Weights of a small transformer language model: learned positions.
MLP neurons of a small language model. Each row is named by its layer, matrix (down: output weights) and neuron, and shows model dimensions 16-111. Each number is 200 + 40 x the weight over its row's rms, rounded and kept within 0 to 999.
After each neuron's rows, "fires before" lists the tokens most often just after its 100 highest values on Wikipedia text that the model never trained on.

L4.down557,253,166,252,213,210,250,176,172,232,217,271,271,199,236,199,168,165,154,190,182,191,237,163,257,171,217,195,235,235,227,209,182,139,80,229,229,160,144,184,174,163,238,253,158,248,222,191,206,141,163,146,171,225,236,126,200,179,222,199,199,190,175,181,171,168,154,289,168,285,216,160,208,230,206,206,197,251,254,233,206,179,244,143,155,154,209,200,165,227,214,184,220,202,219,112,154
fires before: "st", "v", "c", "le", "t", "m"

L6.down175,198,121,135,170,213,138,168,198,218,189,171,153,137,233,235,214,237,204,152,243,242,194,193,227,130,208,147,195,193,249,255,261,300,212,201,193,300,108,171,130,236,221,232,192,164,196,259,198,192,190,196,234,192,124,134,131,184,191,214,237,180,144,211,150,222,242,215,186,176,193,210,141,177,208,273,249,179,192,255,204,184,185,204,197,214,186,150,234,193,305,174,185,213,248,180,146
fires before: "==", "In", "A", "The", "===", "F"

L3.down958,206,156,257,154,253,249,247,199,188,121,183,154,189,210,151,182,227,164,257,136,155,165,183,204,200,162,209,202,226,223,216,194,197,224,150,197,187,226,181,272,191,220,247,213,226,212,171,169,254,217,202,174,164,205,210,196,208,293,183,220,135,211,196,183,230,112,191,193,108,153,195,239,225,191,187,157,250,190,217,270,280,152,178,156,236,174,202,171,278,145,162,192,196,257,182,180
fires before: " ", "0", " |", "a", "9", " |\n"

L9.down502,163,168,240,194,146,203,172,143,127,187,275,234,139,191,163,200,179,185,192,226,108,225,230,236,228,162,154,269,167,233,189,228,221,215,187,171,204,204,312,192,216,244,192,160,207,210,175,207,155,168,173,217,199,143,179,153,172,182,219,186,230,247,227,160,261,138,162,170,165,193,114,175,114,218,210,166,255,144,245,216,288,248,165,185,200,290,282,266,143,179,255,193,215,211,247,198
fires before: "t", "te", "x", "c", "ge", "ted"

L9.down494,249,179,129,180,191,143,167,199,244,208,197,245,203,207,126,207,231,131,195,145,156,232,255,193,222,285,179,160,242,232,273,189,199,168,199,156,223,233,228,218,144,250,189,209,271,187,196,211,173,204,222,230,243,178,222,196,247,183,156,256,268,215,272,182,157,139,253,248,252,135,216,229,129,193,181,224,266,100,181,188,261,188,234,190,209,245,232,232,211,177,181,196,197,160,178,202
fires before: "ge", "t", "ch", "g"

L9.down319,110,201,193,125,201,203,175,269,106,243,248,264,182,190,163,242,90,120,153,209,233,238,184,185,209,232,207,210,131,188,206,204,209,186,189,208,114,269,261,197,273,183,193,238,238,174,125,190,167,144,153,198,236,243,185,198,282,226,215,213,209,259,278,297,199,173,226,137,202,216,170,250,278,192,208,173,229,200,213,221,196,172,185,202,199,181,180,217,227,214,213,169,205,150,192,213
fires before: " |", ",", " |\n", " ", "er"

L6.down34,237,251,262,129,159,149,199,202,241,215,172,164,249,176,203,201,242,161,248,250,162,219,211,214,178,199,212,199,172,252,191,186,174,118,181,169,143,122,153,290,143,211,198,172,182,175,192,167,133,243,219,217,223,160,172,281,98,314,217,150,228,97,210,109,227,163,219,175,215,207,251,211,255,217,116,247,245,242,199,178,206,167,179,245,202,199,174,176,199,210,216,179,250,244,174,191
fires before: "v", "d", "m", "am", "ult"

L7.down864,225,196,162,207,238,194,240,273,243,235,210,301,189,167,156,243,187,230,162,244,189,245,203,210,168,255,161,114,206,211,195,209,232,187,202,180,228,206,181,135,194,277,184,214,213,162,205,186,144,132,199,160,199,239,281,156,267,176,146,246,207,225,230,158,207,180,298,208,192,169,205,192,94,219,185,206,238,198,145,255,192,185,257,296,163,211,264,183,199,173,174,176,221,144,194,230
fires before: "t", "ound", "ch", "m", "r", "g"

L6.down620,202,180,192,163,184,159,155,271,195,229,209,269,110,268,216,230,208,156,191,212,204,154,138,255,123,278,240,186,309,221,221,243,211,179,158,260,238,274,205,141,182,272,203,248,207,143,120,171,242,151,133,194,135,178,167,192,224,199,182,175,224,209,194,175,232,151,122,196,181,164,204,208,180,210,181,199,249,187,184,224,263,189,182,171,160,195,247,198,218,246,192,131,270,266,233,241
fires before: " |", "ubl", "ord", " A", "er", " G"

L3.down828,146,135,150,202,233,243,207,214,224,212,259,244,216,193,66,266,178,236,245,217,161,88,168,178,230,215,148,246,149,157,235,265,101,256,184,165,223,268,188,233,235,171,230,247,207,210,171,246,243,156,209,184,192,154,225,204,212,183,255,195,230,161,263,177,195,185,216,153,216,184,181,221,182,188,138,194,167,169,185,136,250,210,229,156,293,153,153,189,214,107,175,184,253,237,164,197
fires before: " |", "|", " |\n", "|---|---|---|---", "|\n", "|---"

L6.down23,208,174,237,194,227,232,195,191,183,109,191,163,200,207,263,214,188,258,248,174,195,249,171,205,199,177,175,260,203,101,153,183,257,229,141,277,251,284,198,163,128,229,255,167,252,230,209,217,198,156,205,268,206,253,190,144,190,253,182,220,185,182,150,138,198,245,157,211,158,178,228,220,221,209,246,187,205,188,169,204,165,212,275,220,183,174,237,207,185,202,173,238,242,157,168,211
fires before: " ", "ed", "ing", "s", "ial"

L7.down621,217,146,169,158,125,215,216,156,169,138,181,209,138,276,232,199,207,110,189,203,198,246,208,193,229,124,200,236,226,228,189,183,189,245,116,208,212,246,204,165,174,244,196,201,225,203,205,246,173,240,133,239,140,249,134,237,259,276,208,204,240,186,120,229,233,200,107,230,203,175,234,120,234,255,169,202,261,182,277,110,201,170,177,211,218,189,232,186,235,126,196,239,240,194,258,275
fires before: "ed", "ut", "v", "ing", "on", "u"

L3.down876,274,164,211,161,179,139,208,164,142,136,164,198,211,245,211,253,280,160,211,185,170,200,202,257,180,132,180,192,205,205,237,203,237,229,143,130,231,171,169,134,212,165,231,195,206,224,169,264,188,209,199,155,123,157,301,152,168,197,182,311,251,159,243,188,244,202,221,187,126,152,222,218,167,204,208,218,240,205,204,157,223,225,188,160,212,204,188,197,252,237,166,224,205,223,171,202
fires before: "=", "===", "==", "ar", "p", "C"